config.toml
num_hidden_layers = 14
intermediate_size = 704
hidden_act = "swiglu"
norm = "rmsnorm"
rope_fraction = 1.0
bias = "none"
parallel_block = false
decay_shape = "linear"
final_lr_fraction = 0.1
train_tokens = 409500000
MLP neurons of a small language model. Each row is named by its layer, matrix (gate and up: input weights; down: output weights) and neuron, and shows model dimensions 128-223. Each number is 128 + 32 x the weight over its row's rms, rounded and kept within 0 to 255. Numbers have three digits each. A neuron's up and down rows have the sign that makes its largest values positive.
After each neuron's rows is what it responds to, as a language model described it from the Wikipedia text at the highest values.

L3.gate381:112094118132080094121110155173103108154151103136092120087100171124087108127106183168139189031155183117068092160202094189126158147135107143150092129104109095139094123110112136134088099146152198082113092171112125128095137166158154104150145083173129126113144158099079126139141142128077145143
L3.up381:105125067111064092160159187131045094126184140131115164176065143099115091157156091141176158144180126119117121199169161109124131150110070100146190110201153120143143184135135099104135096129152071106115123126108106145166117168139097130096138173153111117138152103132100156104102143107108071129
L3.down381:125126134142124184123164103160105113106194107025108145154175133021066101126123104116128167132193128104114107105122103139109127178107142114119107101080187106153199121084128177081133076118132083188120163087058183162108249131104086107105178119108148121141116133102111090138106127123139123136
Responds to: Word-piece tokens inside a word, especially in sports infobox headings like Youth career, Awards, Career history, also loan, example, renounced.

L5.gate520:159145155081077149174186177145144118073149160134106086171137074132097155181055143157075072183098075145136135187144103146123111148178099106125119128132086113100077080133099105120144146107125121128127171111081201085166065206142121101123144126142104146110082141105100127086102143147129179120
L5.up520:106145193117116185197213143135095111114099183125116079124118128068111127087108143136148094116126103090159083117133115124114091116144137177125075127116105136125134136120088139105196117068106172111167152138159170091188103194090100138177144126104124108059158117129140089123139162128167096129
L5.down520:147115161159097154151159099147099139141098129073118100151134142097085102110097106134126134156127128114099125138123167029135124137144115149104085104090177141129105211106094059119125217133127103104157111078143155059168182161074133155170131128131183111142191075100068141082096129137141126123
Responds to: The comma after the day number in dates (November 5, 2021), often in tables, and word-interior pieces like c-ap-ital, agre-em-ents.

L3.gate579:168124112087130124084067112116142124161082108077059187095162146114139078172147034090091110116161165140165160130147131155128072073102134163139135166134211141102143133070159099120107226091082126120134117136163113175119086138118180142107111124100105150095147158124132109136089087054127151122
L3.up579:178125167183151159114163165159132184087127096127177131140103146085108133069148166103166145162166137196132155124110151146166131119148160136180158170132106089145136125188079123161141144089151176062130119120086135125070152089119152113147088137173093107187179126118141118142105091097141154131
L3.down579:119083107145118082149119091169048116179109066103082154098138110098111146133136109172129130106118187134164123072083130139148140084167143133061137129175166161105122125130147153113109132154117121150188123126164188172092090083115163082091111000097134132107174117100108097165036119132145193116
Responds to: Word-piece tokens right after a word's opening letter, usually a capital B, C or D, such as "ut" in But/Dutton, "orn" in Born, "and" in Candidate.

L5.gate411:103139105087136126117102056116136129126146161144122141117123117156140185110093167131127120078115073202129141127110163158080121088120166129117100104140077122185167165097079091131147175131153165112120136085123180070095098160116116155135097138106168164111178147094123121096181078119143146162
L5.up411:115159123119141139157130120145138176078078123102157128069099098090169124110136179109138180088145150119113147097131082160124175065144208139106111139123054115100164144094141094149200130105152112135121079112135138096136166143167155064107143153152143121183113143118104143109128163148120095161
L5.down411:160085112087173153115093158108148155155114098099168100039160110168159097117078048129149143114138161118134131132156123211153161090177148139108133135146128119112051205155111133149117097205069129154138099103091113092135118124114048059080135138135194155141116100100078063132115131139113135099
Responds to: Final piece of a word split into tokens, mostly verb endings like tak-ing, cre-ate, t-ake, plus "as" after elected/created.

L5.gate143:128102140172146073136074134133187171142140128193095114132132084116214169108076126105103143140122141135055164114131144177104125103146131141122141117132111108113092131117096190113118189137097079147098128170073161137096126111138093133194125150145098137187072166121131128098077113099130109158
L5.up143:092134095126135059132145139156172142135156106150117128090133135145110181139120172146164153115138140086107117166117126103146125138111107124163135085139142139090196176129070112084127201136152114114104139141131118117153144059137105228145169169139063158112104119095162123207117126125172167145
L5.down143:070182175139156175149119133090057112104176115189134139187152120109171173112152069154083146094145097117149129135074140158141135138123076107063141163050146162106146115109119152127182072152110141155166149123178183079143169096162147104141194153120160114158087117057147130142165096118120101173
Responds to: Word-piece stems inside a split English word, just before its suffix, e.g. g-old-en, rece-iv-ing, sil-ver, kn-iv-es, nom-in-ated.

L7.gate513:172116110173158148132167145138051166120141157213171102127120120111130094098063144117168150120147163136145131082114129087134144170158078202112109075168127127172064109202184099127167133118165122124137149097137145108077101077169089077131114145166126108123116162180098088110119115098092104127
L7.up513:159134133138107110126134064151079151119137164117179119100091159100158168096133180104159173137103142090131091175152138101100149133093168143166138097100137210162156225078117080153104139138177089119221154137081194113168179112117120159129160064088147153146108123122169159129108104097079094114
L7.down513:150161159152078139136165144137042169158090135139058123101092178120117110129121170158103162116153141161160150103192118072182090102115123116162138146133115078207138066146165138104095121083104103140135093119107119125145117155077078075097177126092127111128106077166110116101118109192128092123
Responds to: Final word pieces that complete a verb split across tokens, mostly past or passive -ed endings (reduc-ed, model-ed, motiv-ated), also -art in apart/depart.

L5.gate436:154155055084174116100206146139161188127160159146104112124085124110151075137233141093144158164073178159139174101151121120103096134174101131143149146082127153121172085136161107111152187109192128166077137127062160145144126154151130131139150085135165145079133108161173141116116087108101102148
L5.up436:224146155118118142095184087120094174092139116110185118107165144110125129113133143136091167128108139133145136102125124121141145185131156162204150155173111166159083109126156180154138113178159106130130146158104111162050111066097110116120137079121134051067150149214121113115120078156132076144
L5.down436:166125160127095178158140146197048153157099116129155135109151082155159100107096126127111159085130133146133120090136152086189089078138147143111136163120106090188103113132130109116125144072123139098133182105091171153110137104107132150156116090103159184168135073124196109066159112147112112142
Responds to: Inflectional endings completing a verb split into word pieces, like -ed, -ing, -es, mostly followed by a preposition (situ-ated, plac-ed, progress-ing).

L5.gate525:141128158130086111070123131172140145129185141134139153161171106119126119137147157086155142101136124118125149215128146109081114072159146071127149118145165072177096134113131081126109106099189094119091160092165161143084143139176179126109066147128135132170174091138122084156116135100109159149
L5.up525:123117076162137108167163125151089158130113140091092128148141134155147123188131129106171130124180115137133097110139185119134140054125093201144115132128168151134175119099147160172152071108148140144133155109094147133105151131100131055118120140117148116145163146140093130187134161135149106136
L5.down525:122106093143131122162134150174074105132190138131088163150152194160133155161164091097111149173142118165150178138115081138128105167159128128152141105093123110186150126172170195136083076118174150121071144141099063169146150114185150113080152101164103157173129132110135117137100086081111110091
Responds to: Mid-word pieces finishing a split word, chiefly "areer" in sports infobox headings (Senior career, Career highlights), also "ant" in substantial, plus table bars and coordinate slashes.

L7.gate218:064117162142147119118083181149112089121083028185124115135186115094163136108168094091069133185079129156127127159138103162113178103177154136113132110110085151102138097125113116209118176133130063170135136150129148169166087167119074099114150173133109185079096158144132083147164064102113124153
L7.up218:083107110173204130072057142124131086104096074152096097163133129101156081136151093118163163122150166152106144120081142141120109172095124153144086118194147095120137097130127154087153164136137106185122084115137131117122129171155103140080075088092128095104107160087193113137131179112123168156
L7.down218:070135115143114073111141134166126166105124083109104148141180117114204103160138121176111158165061160123171141116109150113106155093139135097100123116062180119138080127125097144135131121173106116086145152115156148096110100112127139144152105142158105115054093146084133125130139067037117080066
Responds to: Second or middle pieces of words split into several tokens, where the ending is easy to guess: fac-il-ities, pr-act-ice, s-il-ver, Ed-in-burgh; also "States" after "United".

L3.gate535:231199130158105110160185146119107197115149110134106078097113137107197125123119170070124161175138091143124133160108170135155159121105148136123085134141091116144166151128095149138130175082126178121138109117146159113110196112078146154137145096050030108103136133121168123124114098105150129139
L3.up535:092122120186089099139123103051121128088093156126080072119165090146165104129180084102131085115110147132143110152172140105178140131089136109183106112133117095105184083142118149047077139086092165110188192098168152088088215183102124150146105100107086136102177103107178163129189127117096129134
L3.down535:141120140182107123081124114156096126101109097176117134085125061103181121091132132120150199116061114113059143065159081138166143122087100117146132086127028178130136132128152133107120123101148088153163139076102140121136139133120107153119104113049099096087125146172147147101132114120182125147
Responds to: Inner word pieces that complete a split word's stem, especially in national and place names and academic and economic terms: Can-ad-ian, Acad-em-y, Econ-om-ic, Belg-ian, also US.

L7.gate582:106077159170163158098152121133104141100126130092118122109059126177225157096173166164125087131179114120114141108145116111197140139193184118076104154109142141130129119175108174060168113116104086152137127157179153164098130137106135176207148134126099093086102126134121157154153134133141151133
L7.up582:092099143139137169100140127169109131098186159119164084123134105179131142100087136104128153089122143127091123169198094201151110087118123107177172093145133111175109121174125151140219081128133102044087162159115104130126133110149135172120127136132056128109108157133154128151099111152124121141
L7.down582:156147116102188126142099142128127118143174120141109120155144128149174113117213100134148066121119149167122072130076128122154135170172108117125111105166178107097119114100117143130129128109065169186142135132144146098125124184134057103137129093162138111126252115133151166148140148142146144162
Responds to: Middle pieces of multi-token words, especially names and places, such as ab-and-oned, Micha-el, Barcel-on-a, Lu-is, Má-l-aga; occasionally standalone after.

L7.gate443:131104056162154208136147134166098114108145134141150127130203166111207150073166160173125144192162131145119148168042156115118090093153146141075133148122138125109121115132098134199099135129135128093102167047158147064149089126113123093132149092106116122081154145125144116045112115137136092153
L7.up443:146101138199093127122071070153095112162136098128069119098109115068136110120114130103071137123181100174103195139047108140142117104105151170185138123127119086088116104075145128162093128112117140121158110105170121100173074104119120072144180104135151187157088160075113152174100115153142136111
L7.down443:114100143046111148128112180090150178178150136111123076144139148099128122119132116121127158119174141103200119119086142171157113133143160126134151099113095171097136209106082103112068103142126082192102147105139144145199177162127161144136142108124081125079139110161100147136164134134180124134
Responds to: Short vowel-led pieces inside a word, right after its first letter or two, such as it in Switzerland, em in democratic, os in position.

L3.gate647:114112157106121130130164182145150067136100121206083139136154103152138115099083153130172112169060147126124110195102178092138187101111142112144131143122129087045183145159097156095103115097103116087101134140161151120103126166109120102130110067118159149179164094081092102143162131104078118105
L3.up647:127130122081117136088203156136118142138111080138116132110085084130102118167088178165127124145125145115134134154121118109195147136137098110152096117195173125049148151143126163135104158125068099068112101057120135176130146148147151129089137098145173156123105143121078134164087104136100168122
L3.down647:173176123114130134118126099116126120131174076138105218095129095119115143113117153126137171111125061156160174138088200138148096175168134085139152101102154160101157155197152128081114173104092103065138046127130128143134137130095169085123099175084131092108149165158145118127125168163117110144
Responds to: Final piece of a noun split after a short prefix, mostly music terms (ch-art, s-ong, sh-ow, w-ord), plus closing punctuation in table cells.

L5.gate130:105078085164105164146129107127085098152125169105132106116091159119123152104101126082138140154107159196162089136182100142139193149094172071174112119089124158153113100183104125124111114178119106131097179174123108140143096118111108152168101136121160073153074142098132122192156127171126124050
L5.up130:158107097123154156131144127177096188167104114099144169108159094081132122139170107176115166105137028164143120156135135057115152113130115140105073138165116112088139123155107106155112130133136069167172139120170185105127115040104087159134113115149122096127111122138143147133117133111079128171
L5.down130:113117138123168071162130139155108116121155119154138129111113119121103077119086110108101158149188117134116078142149107142162101123125161155122134103114145151111146109117106110105144190090121186141106148195128175093154074134133102109155180179133065165194130115130123177093128138127144124137
Responds to: Colons that split a work's title from its subtitle (Female Force: Madonna, True Summit: What…), plus colons in citations, times and labels.

L5.gate653:141145193181170108152139087079162099138060064114126127142106136145108127154086132101110121103078113144097115108113129116143147163128093094167162138112208111088146128171128101119115147125156095105158171116090125141097158128154165161084085108145137162173132191190066147187115137072192113109
L5.up653:123113176167163134151140122091098167132086146170164104144143104099174146088117151124133128100121151144065094166081158084097107102132067122117158208155118141121137142127150123109085105092122174118155101082157142106135158189112140128190073132179122122166099131108170140123135103151164063075
L5.down653:069112146127134098095106155148134169121057154091097150087124163068083162099163115134111112132124157054131102122170127203130105153156160082109109083093166096145133172146129175065133122192134165160106145133165168120180112150110079162143100113124175144103122121106122106173174077162133098129
Responds to: Tokens that finish a highly predictable word or set phrase: word-final pieces (c-ult, w-ell, annivers-ary), "name" after Binomial, "of" after University, closing quotes or parentheses.

L5.gate562:166105158122171160132127178130109109152093148163150137179149122171094198139120112129194132186121129121145129067113109115124155133114131112086085104080128145189157139093124141141166133107105100128110139116135173145122086191042171181062104099087135093132148156100103138128112092107152121155
L5.up562:106140146113131123106130117105151137092074133144116087132144147167128192148135128172155130115126147128125115108124121110084123068128134115079128097121154111129163084114096164109125148136115078152176093110101091184151154123051138142090099204099107102132186200110189157136146080116237176174
L5.down562:151133093171107130113077116111168081082075129164092145192117085090140126119129166152145140179080124154183155072112159084188142122077118108132093140128082114134182130133118125117115116138132144146147153065153114051102139111114134164156124124102110111136183132162153159071170154153144176139
Responds to: Final word pieces that complete place names and nationality adjectives, such as Scott-ish, Keny-an, Florid-a, Brookly-n, Mexic-o.

L5.gate263:145121168182135097105116153116137138125067047128141072077175105116130147140122150161123167127135144130088150141084145106184157109127114139144152124150096138134124174074049158109143084162124123127092116068126193158063119082157139095111177098126124141087115142092186126141088087128076075159
L5.up263:078164179137118151196120068131194101116106128104113155146148142136138128160181144144106143165141128166180121089141180151159126152143102177115120183131133123134125133113079141189106168075147104075169167137147158076104131116179091094105155169140092088143158141135141130115142142135159112104
L5.down263:160154115199153182166103167088081094165112190092134152103047180081105143179111149130071083161069111165125120121093117118141095123066111174167137093083092186042183172074107084118168097147130116108148097090161105127135107091175147069112136135101155167133090108105147104083133157086113072111
Responds to: Short subword pieces that finish a split word, mostly past-tense or participle endings such as worn, died, began, reduced, filled. Weaker on mid-word fragments like Av-en-ue, c-orn-ers and Knoxv-il-le.

L3.gate693:161132201124129125111138120109138128137109105193189150057103095175094155159141097100132151122156190140139120145101152081191134184125135132170153146135163096143182126118155190129174043097158088146093159100158137130133126112083116151093179142115146148079125131104212105121100135126167164074
L3.up693:159132092139179181127104141149097140129196139119134118116089165165163096122116123135137120101119165119137074147100186185151116189136096164102108151157173082139131150119170137092158182095221147175101132144170121140165138175154108195081105136156174150119122072093169140135146137131174156146
L3.down693:100144128106137148122171090122137149112187145147172071114177126127048098200155134108196074105156130130098149071115103154144137155164183096146092114115157090105147135072146125142102095092120139092090142134096126150147152088118108065107082093148118145127102137194107134190146142140107190078
Responds to: Short word pieces split mid-word, mostly inside surnames (McC-ull-och, S-ull-ivan, M-ull-en), plus ordinal th after digits (7th, 50th) and odd splits (ver-y, ord-ered).

L3.gate39:116113162191147100132108095061140123108086092129122172144132124064141112126101131142141164125149116105143154109171157150153156133208101134119091082128111121131124144134127101149155125146101155125207165172134124166146167133102140151145106116145147108166159140105115150129066110137168116200
L3.up39:134166132105190082143155088162101098114168150103054196125165148138170183129120085161103114111180141107126098137076146134108139154146078089149114105102123153180165157135127118166130110107138156098142070127127124158119045102115162110094112129076138147136143164129147157138101107071136103102
L3.down39:137122106139177110167162108136113206143148061136116074088164167098173108093099120147127164132150095150127167129184158058100101125145179114122079109119136115116091106089127161091157161111149124148119143142113088104140172115168135173094143145160118117192136121100130090100121140132091116114
Responds to: Fires most on "old" in Gold or golden (medal tables, golden-naped); also on mid-word pieces like il, ach, ult (similar, Yachting, consulted).

L5.gate532:102191089196168174127105157088174138182096108128097123083126110119176110156088148163104166066077146156140144102099134047121112134139139128080128133120158184092139127122124102118115106119107105152083113099196127141137088162051165133119126193135083120143066111133137105118103137108131112103
L5.up532:109194130118099138157113135165081115140099151133137108114084113160112132115139155135124154105141128144069150061159118142161098097129116049121113119148142140124120118209116112131169108183124165133067169149155137119152124179143149082130116162107125133076146156146088042098075119109069142170
L5.down532:179142160112102126096142147111141095140121164131104108131119111110105079092074131084176089130094147125169211113126136151157076156132090106171106135132125124126159162131158131108165129106137153148074172135186186144166066110123109168053137071150164114121188146109149105068148116094133145167
Responds to: Final subword pieces completing country, nationality or language words (Span-ish, Fren-ch, Croat-ia, Wes-tern), plus commas right after place names in location phrases like "Zanjan County, Zanjan province".

L7.gate207:097158125094137104173129089087148142082127096166130116186139149140196142103120125120145130155222098148162168081160160117123140131092105122149156104088099096141126137095150177129137166202205111099168146089101095149139132097155066147126063213125122130104130129169110069085119058143083119162
L7.up207:097149124134159120098114115147129123158125163129198096131053178134190047161086131160170174118172104111107127104186197126082105117156146089114123173168084169127125128102128168108172140180148064171160130150143072110172160156131143162084075134071125118111163127118162137128145083174124104121
L7.down207:080126116085103139113111101152107144100142117119111120112094127116193100095179130121125082166113132129086176189158133124093112158125133118142151095150171158079134097163078104112192115130070082117141151163062098148082168121103114157131074179072119104111191109120128157115103144108131106134
Responds to: Final word-piece closing a split verb (me·et, confron·ts, discov·ers, feat·ures), plus particles right after verbs (concluded that, dedicated to, took off).

L7.gate521:082132156140128155124147121100124094152114167162201105151121126135124121091128125089132181150168144123174151141101153092165105088147081096144161150121171172081104105153136153152152122182133133117118057122152088107075091150133157140181114126112133145103142144121103146151120117126139168169
L7.up521:143097139131082136195131123176121130064166159158090141109053098073180097140082171157103057159105142096169104069098089120160146159211130108119109122115148062099168108142125101108158159153102129140123135116150157123106146167132068104125162110066081144109140108136162149073152126053021136164
L7.down521:196102134088105092133155115162191096116129127124105152148179149140138100170139105148112084138164170132155062088114110139108119055096158120128151121187160103132161096121130105077113076130144081114090124164146095161124160174147138080171176167139096071169139097124181129128167138138077137107
Responds to: Word-final pieces that complete nationality or region adjectives, especially in biography openers, such as Mex-ican, Scott-ish, Brit-ish, North American; weaker on pieces in the middle of other proper nouns, e.g. Parl-iam-ent.

L7.gate547:163131130144111162120184127144103151128158089096080095137084022113139109117094111130125155078090155143156116120150142121164139145083076111164148188189162155104096162087161155135169129156134141126232121098149181138095146172143145137132146134182197129150155120105090091152087109147184085129
L7.up547:166111128186092170132146138079068138153180170126068151149104172163152145143107114135121154145151184101132122137140138127128148166135127127160118115124145163126093187135137161150096133132162118131150133095092146155089066147141108116163187158198126063159136211152102098127117119112126095136
L7.down547:080161137078111133189131140174134130168102171115102191144134084114142136103129129113161110146111135122107126137108198081123061110201118096157127119158121155121126096133096076080095151111167132125090139117133111128135078185125097111117185113072129143111083158094158176104116139125124122080
Responds to: Commas right after a number, chiefly in US-style dates like May 17, 2013, also thousands separators (1,100) and score lists.

L3.gate635:168160099164197122142119170151075104080119098136120124089166165133198108125118101141120151126114165146093123126090160145116116043151172161047147110121116060167132078114149144127150141174099182156158113123176120137115086057119071166205105178131133120143176103171113081076160115104128125202
L3.up635:128127100138134152114128084109111148148103100126190128115127163174160098091142143140116125109153088137107087108166134118130061109120154144127119129147081103123098124132135130136138180171112151133127130083132049085129147170150116139115147143080149128157204114169080107128193115113152098131
L3.down635:170105131088123146105145080171088141112152199115106126145077170131177123180176135166143200117159096126060082079160140133129105121145176186132142138158115123074112073119117128115086132157151138180189171096106068125114099128091083106141086092126159115146131128123122168127155131094134144179
Responds to: Final word piece that completes a split verb, often after "to" and before its object, such as m-ake, t-ake, sup-port, prov-ide, or inflections like -ing, -ed.

L3.gate285:090123124091117176152219128108097061109162085105105136110110155154146090169156122155102103147121108151136135144158157077161084144091116140124204086146161186123149154087104126146146142080110170159124137138156152163124090156177149159154175109133144102131111091138145174105114169181199126153
L3.up285:168137128100121081093123133204121173150085144183114075151106128104159163094168146146161113140142132141112162093146140120148110099143165186082171130149185140135119137097127120108081099097127101179186149108118148150126073126206118128139130118119171079181103132129081112113162126104159088139
L3.down285:055108126108107093130124101144112107092148091115107163146140145093150069177119110117147096110113145165091076067149125073109146160141107106126085134118126114155106160162179108112138097093106141155185122192141106172162134112111118197124091128192119112107171146113117121163084132098084129173
Responds to: Final or middle pieces of words split into several tokens, e.g. past-tense "ed" (report-ed, execut-ed), "le" (Ro-le, mo-le-cules), "ic", and trailing number digits.

L7.gate375:128151152148180121130185072127152141133140120129124170175168101179133166145112160109165103168103160160109084112162117123153153161140115136101093105118103145172107164120137089098137112141146116060142111170156130068088126130082095128167088137177122160132159084103105113232120158125071131108
L7.up375:204150190148125115141186123181184135138106141091147150157136104133147050158139205097091107112134077148130127134184098132104149154142148127078146131151199175132139195085108149152127115135212074087131122185172118101088110191093132107158128140149095116204166093164121111142062101084081131163
L7.down375:150070126102101111123162134136161164154116154184166163153133105146132072116107067132104117125110084121110186135158132057126088155121077144111154130110128173205162137152114078119174116137107137041117166065130075100174119199087175108122159110227100103182188100121119129166107147100130147152
Responds to: Mid-word fragments, mostly "ar" or "Car"/"Mar" opening a longer name or word, as in Car|valho, secret|ar|iat, Centen|ar|io; also "p" in Olym|p|ics.

L3.gate491:159112141157111095140200137158180155079097170118081139138151110097127146152168174093118151138106099082095103062081110136087139165162157163211089101157097069144130114139121074120070135150142116129165145131097129125090120167110114167164151122162164186153192085136144072155146146062099128061
L3.up491:166195147082091121127125132132152141165150149161179127076159099129190149149141158129090170139167088101132148134079157109119177122166114185162120098095113154092114166114122098173069098099135166173096147060118135125135178134144145155177133137157085115145107144122088089123209071142137138150
L3.down491:163179122118104136198053147136138129126152067172178090086129119103152140125148127063099146175090126106123158124135170128135099145060126096112138118145118125077156137180142140142085129113099115139106112120161170112125130152109174137135130063123124079097133094160182132140116115115158139152
Responds to: Mainly the token States completing "United States", especially after "in the" or "Ohio, United"; weaker on second word-pieces of capitalized names and abbreviations, e.g. U.S., TUR, Gretsch.

L5.gate419:121134112163084126178127096130155133136154164169147084122169129146144187116079133119143096144105157136088111113136079128111065088132130166114079130148130167167122151091110123121110111062097137110068116159194128135120124102139053127072157089093162110175098115158099190157073147138129155173
L5.up419:122143086091112150097104112095108139157132119175125093151127044126146110114153098135118131133139124133214152118090085111117137075118152098103115140100164159096127200104177124120142117097158172112118113077091112158104118100093139132137110148119093096109122200167154124094065166134129149116
L5.down419:147115079195099149139087155130082159145108137106116102128170153104135156118135031163080133156098094139153120113149098121049147128113164103106115116115155166083157121134120150158134143073130043142135105156108084118154117142061122159124115102183113109145141167117166112139176197179177130080
Responds to: Final subword pieces that finish a word split into fragments, often -ing or -ed in compound modifiers, e.g. Spanish-speaking, best-selling, solar-powered.

L3.gate642:075102141095137116124146132093102138148113087121120067180156146081092103151084144110133161077079124140150118107246117151098206159116095100137106140113131125138094147114129097122146156162113133190216084151162135162135151074137152114123104155123138151125133120140102144109159092108061111161
L3.up642:093103149122120141115160127134127158156115110139208120129147092137135171172125111141120123179130146148091100132145141100106165096046084076106109166137169097143215121115132098092100090130162127150139162140164090068138071068137116115170119092137185072134068161152137123101132118099089064178
L3.down642:109179087118077168165088193114156114125092178105064148112193100111095088136164149136132186138050182158090049105122184130083134081095154101201124060090188104094104138080142086141154130082153088159111111141125190080183084095115119127116121127095137149140096079135139168156121116114115130130
Responds to: Commas and colons inside parentheses before a translation, romanization or name, like 宝珠, Hōju and English: Hilda; also scattered mid-name word pieces (Ordóñ-e-z, P-ark-er).

L3.gate557:142110115132120158146155140132110180123100087144085167169156161111146177154114175167113140103096133133140070158081115153111089115180134082125159180082194098085161073129114132085131115163110152087149092135090115115104072106112166112161129109127151120144093151120174107096166132129121197145
L3.up557:042119141142125184144112151134143158141080139144124185158065127163107111166150105111156153166135148198162158105083139134178154150126131149163115186142068177133176105124107095052094119113085115068114085118101175139134096143090155110094139160094081142125128087128151140139104151151171105165
L3.down557:124142131187130136110143049096158078103121129126170153129183125131124069162122132167142137070132131078130184110171136115078154103198191119129110123210199139084132105142118152066084137079089145127114021123140117139141124139081104123148132136157136082156170133113047090170080137098168119115
Responds to: Closing quotation marks after a quoted title, phrase or nickname ("Neil", "Monolith"), plus word-internal pieces like and in grand/grandeur, bum in album, ist in assist.

L3.gate217:107095170166092059135132190099130166145154103122187062081136145140177088146144134127141103146122104131119166111109160098105096136108156134092146125186087115113092105142194181092083192143155078222098086145092087109092120176126112072151075128134096163139098108134097094184155031117142098128
L3.up217:068125123069144145134144162134122112127098123186149149118114111111168114165140160102159132143139079117117127133142104094154072147196103132142103146165152096152165145125096124098072146119089180131172125156089132128094144131196114065133157098146034121147152057136138125122111124150114100140
L3.down217:134096137168095067106134130134173117108118093137180140157114151119114145090153134067108106120141090096112146084148143132078145167129080181091102122134149077147123119150191145124109099103162101133159095123112143141177171110142083155149179113165089033057125115140162075174028161070208153106
Responds to: Second word piece right after a lone initial consonant, mostly "ar" as in w|ar|ned, C|ar|bon, B|ar|bara; also Car(olina), stud(ent), w|om|en.

L3.gate304:118109146134092172123182130124169171110115118103176129167206166193113188127145118069132017145119102100162124157149111114125143127073197163160100148117140139190112133083130148183095142144141145119110100116116104174078135137105072111132148072135121078162073107180132122105107105083191112048
L3.up304:131113141128138172162103164116162174102107110120211122075101195124148181178189170128187147170134103187182145143142126066132133129096127101109116125113091175144088157123173136143156121125255134150126083124059091180127062137122187154067086080170076131206154132078133116154083162121166098108
L3.down304:164176121136085145221100120134180155173113137128179174089157060096152093139124126146130080156114125126087123101070125143156133142142088107181184158082093101101097149115141150103210123070133117114137101138114153098171201139140060117116124079163145132115091146154117140107114107151165137101
Responds to: Final subword pieces that complete a word split across tokens, especially -ly adverbs and -ing, such as recent-ly, commercial-ly, Rac-ing.

L7.gate652:138137131137140117120096114129114118155225114171159145150150124142175094107194146111107108131127136115117092136116095130088170138111128116123135121158144067140106094106188184099124101110143129172189102153168129105130178131086097173167154151163113139116079128135164129145076139165122025101
L7.up652:184141110115111132121120149154149157183212171134154172113169131118106127171112108096123126104068129099153066153158068146158158147103112143161169149143140089150136167131147151086133143134130161041111176137091110092105182118137138198078134125128107097122151172178102157138139160072172092155
L7.down652:145125135107126108079114167141077108104111154121149117171150095099157183120110113098170152141155152153154155146152109147187122087063149143127113071118134077080125093127126122094166182072112083105078142104162131098095106115109115217087136141186128150125165108095151100173088164144127084205
Responds to: Adverb endings like -ly and -ely after an adjective stem (quickly, officially, severely), plus sentence adverbs also, later, then.

L5.gate294:209122148159078171146158204105154182117126077092155133162106190159105121153173157122104119221155154111088131196112135117151137123120108090126099151165132061094131192111101220205086121192100127125112112148084162085143133140129110123110138121070126156119115154087080105135120110106109107170
L5.up294:089195114114106157116133115082071176186120137092142077139132141103092127172112165131101173203152080162152101183139072125084149129137071146133087140099150175145145153181146120030116117151108091100126113146144107129089098160106125172102140122115142117191105169114137108105101124085085064120
L5.down294:187096121144120127123174099118103148077202165130117177150196165086102143102163111161125135108107096113127112117116100148150085160124150101169101105147163126092083115127185146101135147148162077194143149098188120152150120116100107141117088137145136087132123099192213093139121122179117089149
Responds to: Short word-piece endings completing a token, mainly ordinal suffixes after digits (1st, 21st, 2nd, 39th) plus unit or name fragments (ft, UTC, YWCA), often in tables.

L7.gate346:123092138115131082095138091181092107104086119184109026163058132161143158128090085102128098135113167098124117139137144087164105179140161132159168132168181169097097126128083103103120079156204125095139116069140165131073114164166129134122126180106141081100066123161113131135173085062119171150
L7.up346:112126059123142136122120090100127089103149066101147107129194129162127124141156151124142131098084102143057080157139142152110155130125129094117095154104176120125144153111141108104101155167140127080070202147173141195058115158137136076148102114150091155079096138074087170090147140182125185116
L7.down346:145118162128112128190056121126120145118124094154119186139126121142073137073109161147091130107069150106154163109155183129151124171158156107060133091168115147141114117135107108123130118084133097100140165107194105140171131152126120119158157175144115155102075097113120088144191115103095105249
Responds to: Mainly commas right after a place or proper name, as in Athens, Ohio or Bristol,; also mid-word pieces inside common words such as v-ill-age, K-en-yan, Amer-ic-a.